MLP neurons of a small language model. Each row is named by its layer, matrix (gate and up: input weights; down: output weights) and neuron, and shows model dimensions 48-143. Each number is 128 + 32 x the weight over its row's rms, rounded and kept within 0 to 255. Numbers have three digits each. A neuron's up and down rows have the sign that makes its largest values positive.
Before each neuron's rows, "fires after" lists the tokens most often just before its 100 highest values on Wikipedia text that the model never trained on.

fires after: "=", "\n", "'", " Fra"
L4.gate521:134114126153153188190128101187136185133083085145082113113094128135101094108133178138115172145117117125110055127242113074123155165082130105134115092146095149131114173133110091141171110180156123137170149154110141135172091157137145184108109099148147148136090055114158151127141175129138095194
L4.up521:087174103142172154104133095099081173062144087128137102130129167181133137109162096154110147127173152170072075113162103072122187162097155214121131120116118118135126165141122115176113110180126130151162125114074138094169169072159151154101139165149146108114116085104094165109142164133134110144
L4.down521:153097129179106093078156106130119126119070136117152113125091103136108105162109107140127141152134135142176124096110119156143126143081140074114252100091091077148110166129091091072127096071103146155119182094111138118074110086098132140109049092146124090147121127148102109022153129179167127165

fires after: ".", "\n", "\n\n"
L3.gate99:164106170138117082192099166140171128120140126089079139151090095120149115101076125112201151125120093096157169169065166157071116131148114128125136093133116106083094151174142146136132157105179135178098062159150106113076098156118113102148115145093118131174111136178103161078145138130138151168
L3.up99:196081144126142090115185042108087153129136126075169165110115124125126140163103127167186102133171150078055160103119155123159171180113109090091148102121107135083149102103097147103110103107125127142153142100136070162158119142108111114102148130157101169152147186172090150118122179130168157098
L3.down99:121156147142148153125132091121128157141171135147053128134163103138165083103193150156090074069079114139121155101100167114147157159127104124123184138072135148169137139108185118103182136167094110073146076137094134125112152131133207154064170181116142155139108147133135113116139179148114161078

fires after: "\n", "-", "W", "E"
L4.gate451:117171172117163133118089143121205140104167095082096141146126159136154067076133119127166097097175093123098129075109167114057146132120152122151089088084096153086085170119177146187121108150059125161163176062083126158102130123107111172169124139104110129120110150184171172113096116165177090135
L4.up451:134159167128180104111116111133197125145168118084118131149100141147180107047153177153186162094117104127085100110138146150082150103115184076122161108111095127127126163161177191177103090129127161170103174090086120107132157109147133154110132156110129126152105115129125168065096117197139069102
L4.down451:128128086131143132120118139097202119099161111093168141132122115142113141101106161167163176144132104133121132127135161140155126097192155112151168158161189184118119129145144182179128142126154197119124147130128132095163166114229180158149152152113087105119096128128104140106151082155077111154

fires after: "-", "\n", " by", " Born", " 11"
L6.gate422:085171127157136122083152162165133141113162164113158073107080130145094121116184117186105143176083078119086109044116125168095166130095120178096133112134122135118118121105150163140118147118084114126122167155089118167087129101128118149145117159027139085145120107148172176097140159133153099116
L6.up422:109134184165151149137166116179119132107109183135155085118164164200106184130132150103139118169118134133045121104095127156098143135123052177125150111103094157114114107164092103120123069117109113109126112140097162149109143108146117156131174131067167099069086140139132149091109090103126124111
L6.down422:142079079161102151128097108086130151129085126154089166129144101091093179158105129150163109144159133137097110150140099145122104133111089127121255093156109195206136169157092077109168073130166209108105100159146144112128141103050157122100137146139138101129140138141141139126173113075125151142

fires after: ".", "\n", " site", ")", " Born"
L6.gate452:192180123156131177123114160186124148115131147093109128115078077084092123107187105164132121130124102119023133142119146154079172082097142141126164137129159114106106126134109123139158109088089159100123114082101104168117128153128088126126120156083118131177159111168089117110125202104078081164
L6.up452:137074103131102180069187070130120168118159112128139082121093159123143132136158107170160141114157136188082159113091141112132133123051088122175187095149121116092158084149134149184105157062125121115103193117105138147167155106167136160151177179108103122175132143123184069115093160143121086137
L6.down452:140129134137164116112153160104112120125129157084135109079107137122099146125121105132100125174149120161131159178101149122130118139107117134109255139152165140091142142159133094170094153085137101171156121142104131160154110098143130115113161152171074089131099157149154096148116100160156120098

fires after: ".", "="
L4.gate612:065105112203074106058103105174078138081073174144168123097116129092133106114145134182152109117155172144156117210147071118131174111183124098115110166173161130150116171149081116152113135171140118119178119119119144095132107100128138063128110114148152152083118093115060105128142112128085089145
L4.up612:069163143107115131130154093116131103114101114130167160114131109069126140114163072157167120074164073096067125187099096055118193127195154092190089120097107128180096155131170195100155118159097111103093157094118116093127131138091111064145141184166123135141145108162142078124132105073115150074
L4.down612:141110143140179077195126113188156121123144111142176141155125119165117210099074216109137123094123060138119151071082129183165164162103089104142215174166092129080128143073120124092103163174147157127111148090064121118142144067111120142135153172134150127088078148146136141122158156155170117091

fires after: " |", " Fra", " j", " Gu", " V"
L6.gate438:114091145148119158077133125110145138104192143154100083163106123155158139143140113142131133153163136152050119115180058135130122139075070148147083170061056105088112153174147151137136115119116128141198156154083061185165143142113106047158107131162140153117112090186147159074204087142143147135
L6.up438:112106118113163130085118115113098116082154100130128129089095088132185169148094107142156187138145086176074139103106100125152183155147086162192122128143118154124137112155122136100095061074131132089121133099096095122165210191131143094175136133100139115099146122103132120067159170088050083115
L6.down438:108076106128133088097121142144166117087140177145120148135110181115223093078141120140160175139102106147097075159154156135169163123172176154187200103125126141124122081194147126137135178116137192096128123126073141137104107170140121133124082172100142085134143151141086164042166096113145115119

fires after: " |", "des", "una", "es", "mes", "bes"
L6.gate16:108091119135136118114150134147116111076161109086102122192101144180156090138074131154123117142154060149094122115064082195115128110137159148151137106148082081148239120178148146138165116170101132168134142138112190095171112088159150132100084148127079158147125124186151105087138167151081093095
L6.up16:078132113121121146127120140131116126140063142194126173081166122163132143133150123124103106135136070155130132129165146180208114084146134145128127155089098100139193158073117169125152144104162123185109145079158179139080141127125136163090203136148132134170157148108178078135111167104078104167
L6.down16:112148151115132079151115160101177055155122112135111159145104133096132085119179134076063083065169135099172111124114135121133095152139153114146036131097131145078108080147110110100086164109086128140105151128159088128090124194135084064094087118123111129099084128123146193201144163145151167146

fires after: ".", ","
L6.gate400:108113064140098114175113141150081112133181117116100128091116087064128053095169091140124116137155106102175103102124101122107141152116166168144105157141092148150109126085153179161132188199144111072146149072100194140151117128097115121095139135124097183168164138127106187112130114136124203136
L6.up400:164135122094115131148149133109122120109132137164098132075176133087163141138180121092125169175142134109159151155151093116132094132142130116092188136135105156117146111164162142110091137136172168044105125141130182115131130108114150125052155150137089117111128171105119103128148086137099185072
L6.down400:155168150103184145111146121111110100132156132194141141105164140108159255112155117112117163132144133137097180124125115094124093114158094123123255145142122110130125076204117166107099107089145131095120095155140168166135120083121140105115144114112111108064145129129118123106118115130123171096

fires after: " of", "-", ",", " in", " from"
L6.gate406:114164104099148182061139167154138176103148111162067192107107161125115103095127118117101098090141135089067127184135145094101159189102129157074110109104138198111106103129131146112135075100144147115136112135102106107169113137164104109114104164140162096129164143109093125132131138069127156098
L6.up406:104124137099091152171199124144164117095127119154090107138140213097063089091130110108149101103128095101064151145148098124125141120119163105060187125148204098116141101158163065107175112144072135170118140144127111099158113093170184150142153189110161126130170120129179161175123172054154150130
L6.down406:104148183127096131190116055160115108132117091182141104124116186128100072154084116149139106174143097156089090149103169123141029156099127121121208137129155187163131112157083174161084116134166118103093126121128158151112117062129162141157107147142106127142118093114134115179065133086150140165

fires after: "\n", "\n\n"
L6.gate573:134104086166135192152054135188125115123129151142092105129108134155144140149167138165117157088094109108067124146149142179088152148037099113145165109166144065133145156136088095129157133116154124165073125116126081100140120127145134147161118173135169183190127100126087096091077161130185131184
L6.up573:173068137138185111161135151122135072102125153107134104144146174142160139161138142144152121136131121100096136190083075121134111186115126115175158108156106074099109191143114103111197100103155132102183140095109118175148132113121152094128223140099181187172117037159121110135080132131138129162
L6.down573:133144139156093122125106126117101179118121139115139113131128083101129166111121073115127099156163122133084142158131110147103132106154080123092255126171182148165142131106107097141133126087124096161170129170100157130139141149109137136119172116103079097072141133099085089133151146121155143161

fires after: ","
L4.gate405:150082153118113136126099163096157136160085141095110085096115068070128105130154126112112126138134124073132091130184036112126196084118111142106121126167119136088061084121157135133098084111161104064155136097059166133100174120151124163114080103138112159107120156148112146108157155155158128148
L4.up405:093102151060094137180144064176168079125101100132141125101119103157094135110076199108134147177117143064119130166170066069111164104163106110102165091144137102191114132117153137106114166137148094146100102106114200151113130151165092167074105107124124137106106164176099121122064180106117149100
L4.down405:074145180153120117147118065154115120138153072093089096133162129168153170166115175114154124118131138143154110167073107152133020205163124145118080090091074084109161165089089120133182115119156085133120125164184148181106156059070171124153138157146126214153123116147106128139116101117149125065

fires after: "=", "-", " |", ","
L6.gate267:146143134113080117116132209140121067133129141129214162101126109080129109083118128163148120138121133129160121135136121136198176097086145103096096144152102111128088073058187115149120120177090113167166172144171150150078093155139074103148168148123158149094191140150043141085177118149088119118
L6.up267:126157053126153089124099081128105149157202096109148134093109138118122113065165045106137179151166056113134123153157120132096185103127151110135100100121108107099102060161124075104139093050130177173092153093126093116182153143118108110169127114117113118159145124181124128129150149167132077113
L6.down267:115144152116092154182105070098100113088147089156133111126118131071126168130121177120164166139124121136154077138133113102148092062126174146083141114079086168123146117110098098078128135080095150132098125117093176109150137170131118072136116095156131090116095126148098099125171125130161088110

fires after: "."
L4.gate21:167125168145167099102084164129156099103105091118068089216129120088196141121150090089104105132130090165178149052132151121134187108143138104081121196149156063129125169130064151094128138122126144129144155094095142166084097124114128068141145130142098135203087117143103112144090087134104163104
L4.up21:132157203099140177148167079059114130148137089096110102091068080081132105126099129128104192133125126157127137089102177107178127203126149133201099149137106119079168132027189121104137174083066170173125133151132166086168134078134141119127105097132117123138100145164132110114148120146138164103
L4.down21:099126110120141159136176113164108135123183122164187108121112120156106105092102087073110077143081122083095147085126107101123113094124119170129143131169089181146196115112163201100095132186184088094137136164125077142109110143168163148125220147084105133055158116135080138127137143095167058129

fires after: "=", "\n\n", ")", " =", "."
L4.gate636:105142150066119113118113055086126166112090087138120217124162173108166138135127136186120144133179115115105134139092120123159170140196188155127090188136107119124142110087085202164099129111166111184119197093083095148134159136122122201155088155155071139117110113133120175098165136164147137117
L4.up636:123167155099087125139113175077066158118086070161089193140106153115181128184212150177094164093144062095140130170115042133158155144180184079136084167110141098116139104124048202116100121053153160158131132114099114102111163137166139122177119118139116156136106119115115159087137114132091115072
L4.down636:144136105084169054147082111148075141102196098139109107144057138152244173117166141099121128132160129128103102047100100090093099121145129138127208113099099167127192119119099154103083127183115163090186157099110126086138093106157146087167198103124086039097098157135110121150098133127132137114

fires after: " to", " had", " and", " has", " have", " would"
L3.gate165:158136137156113126090069159139188106173179155139120123119164101127110134147108107090119129094103115115124041139139137058095125064116106101151145164163113101096133135145152116079132140161092115099119138092085077017152120109055084109180142135125108144097146107087144133118154108083097131163
L3.up165:195044141181094123125079131114076148136146121179149122151117118162130150156123089155164122109143159077119088120201229101123171093092169073170124108160106198141103075124137121118099107102120072123090146102161186109126136085093076098110138127102104163139157134117161107131103146130079058113
L3.down165:111199203150187138154150141101143160107177139119102150119097143097133134071140104137124153066110128114101109118145096121134114088154129094134136133146133126124081112209168139098132102146091129086152087075118172107160119065058103113101113154109091138071097107095114120125153128180100162134

fires after: ","
L6.gate621:116103123145090124082086115103172172148141148142121133172126108182117147181122114109134140123086163054115145152110074135102202128124078170134123107133111099084076117065121072129152149164072119149148120143116090147175140204117150124134127156185112153125159085174132141123100131056129098168
L6.up621:130046112104185186102114097112144122148167169134146158123115148205124146192031166140116104136076118077071134129110077096132176078145075103097132123104139173140114111073154135157132091158081115122143138182146106089118129197123132173143099097148163135136153067110112103124182161092145122123
L6.down621:119095155134135202126106112061106181118119138193163114151122123184171103131095149169141166145110182108082081150079120112155116105115101112077130094137093100081112140109138128134170154140128130150159108115085152127136186124119130118142100135204105174168118136135170150113132117079082084116

fires after: "\n"
L6.gate136:126122112120121160130105156121157146100131193172161122142072149136178118160164079139136137184091082126066123140081096113121129169041121101117153087164119146105120114119139145183102160121075066180106167178067083163110080156148102145126135201148125148148124145161110082125139159126064095128
L6.up136:129085086057116169116134157120083173088188133117085122157109120086171168132151129115113118117099175111132129130098111153114125127105141052106141080121059115162116196138128140141133142130102098150087120143109155102143112109134128138114089133126107127167091125139112205126172102127099103187
L6.down136:205161124140167122181154180110084133110097170130141100088117108150151123137174087162119116156136144127114164132113144130121143109102102141146255135056086108089073144112136107151153098109116116163151120167152127122119085124135096142145141106137142130184089146216136113077172160100137086130

fires after: " to", " can", " would", " and", " will"
L3.gate270:104106169162099091102105120145114101134110090136134128058134145121089169127094182222093150140103184103124098142167134155130088107096121076148138157117142113113126141089122163091075096124127110071027107110151186131192082066129117137164166150124105141103143099080180101084125078166112165123
L3.up270:136122131175127165079051101172162126137113100108116102074104101141111133145128120193115107119109168167111114126171116133095100121040092123192075161081138126130095120095138122083129090185127080128084108140139163177178130100135134156223168169092109140136133101150181144077133095175093164174
L3.down270:153125136115179127087096092099126064103143116154164121109208108067126157149093167165088144093087146084159065131076126132151056134154102142093138162134131137115095127182155199095149103112169152077064126110148188093131103122084141121131154150106083113101187093110088064165177156150105102099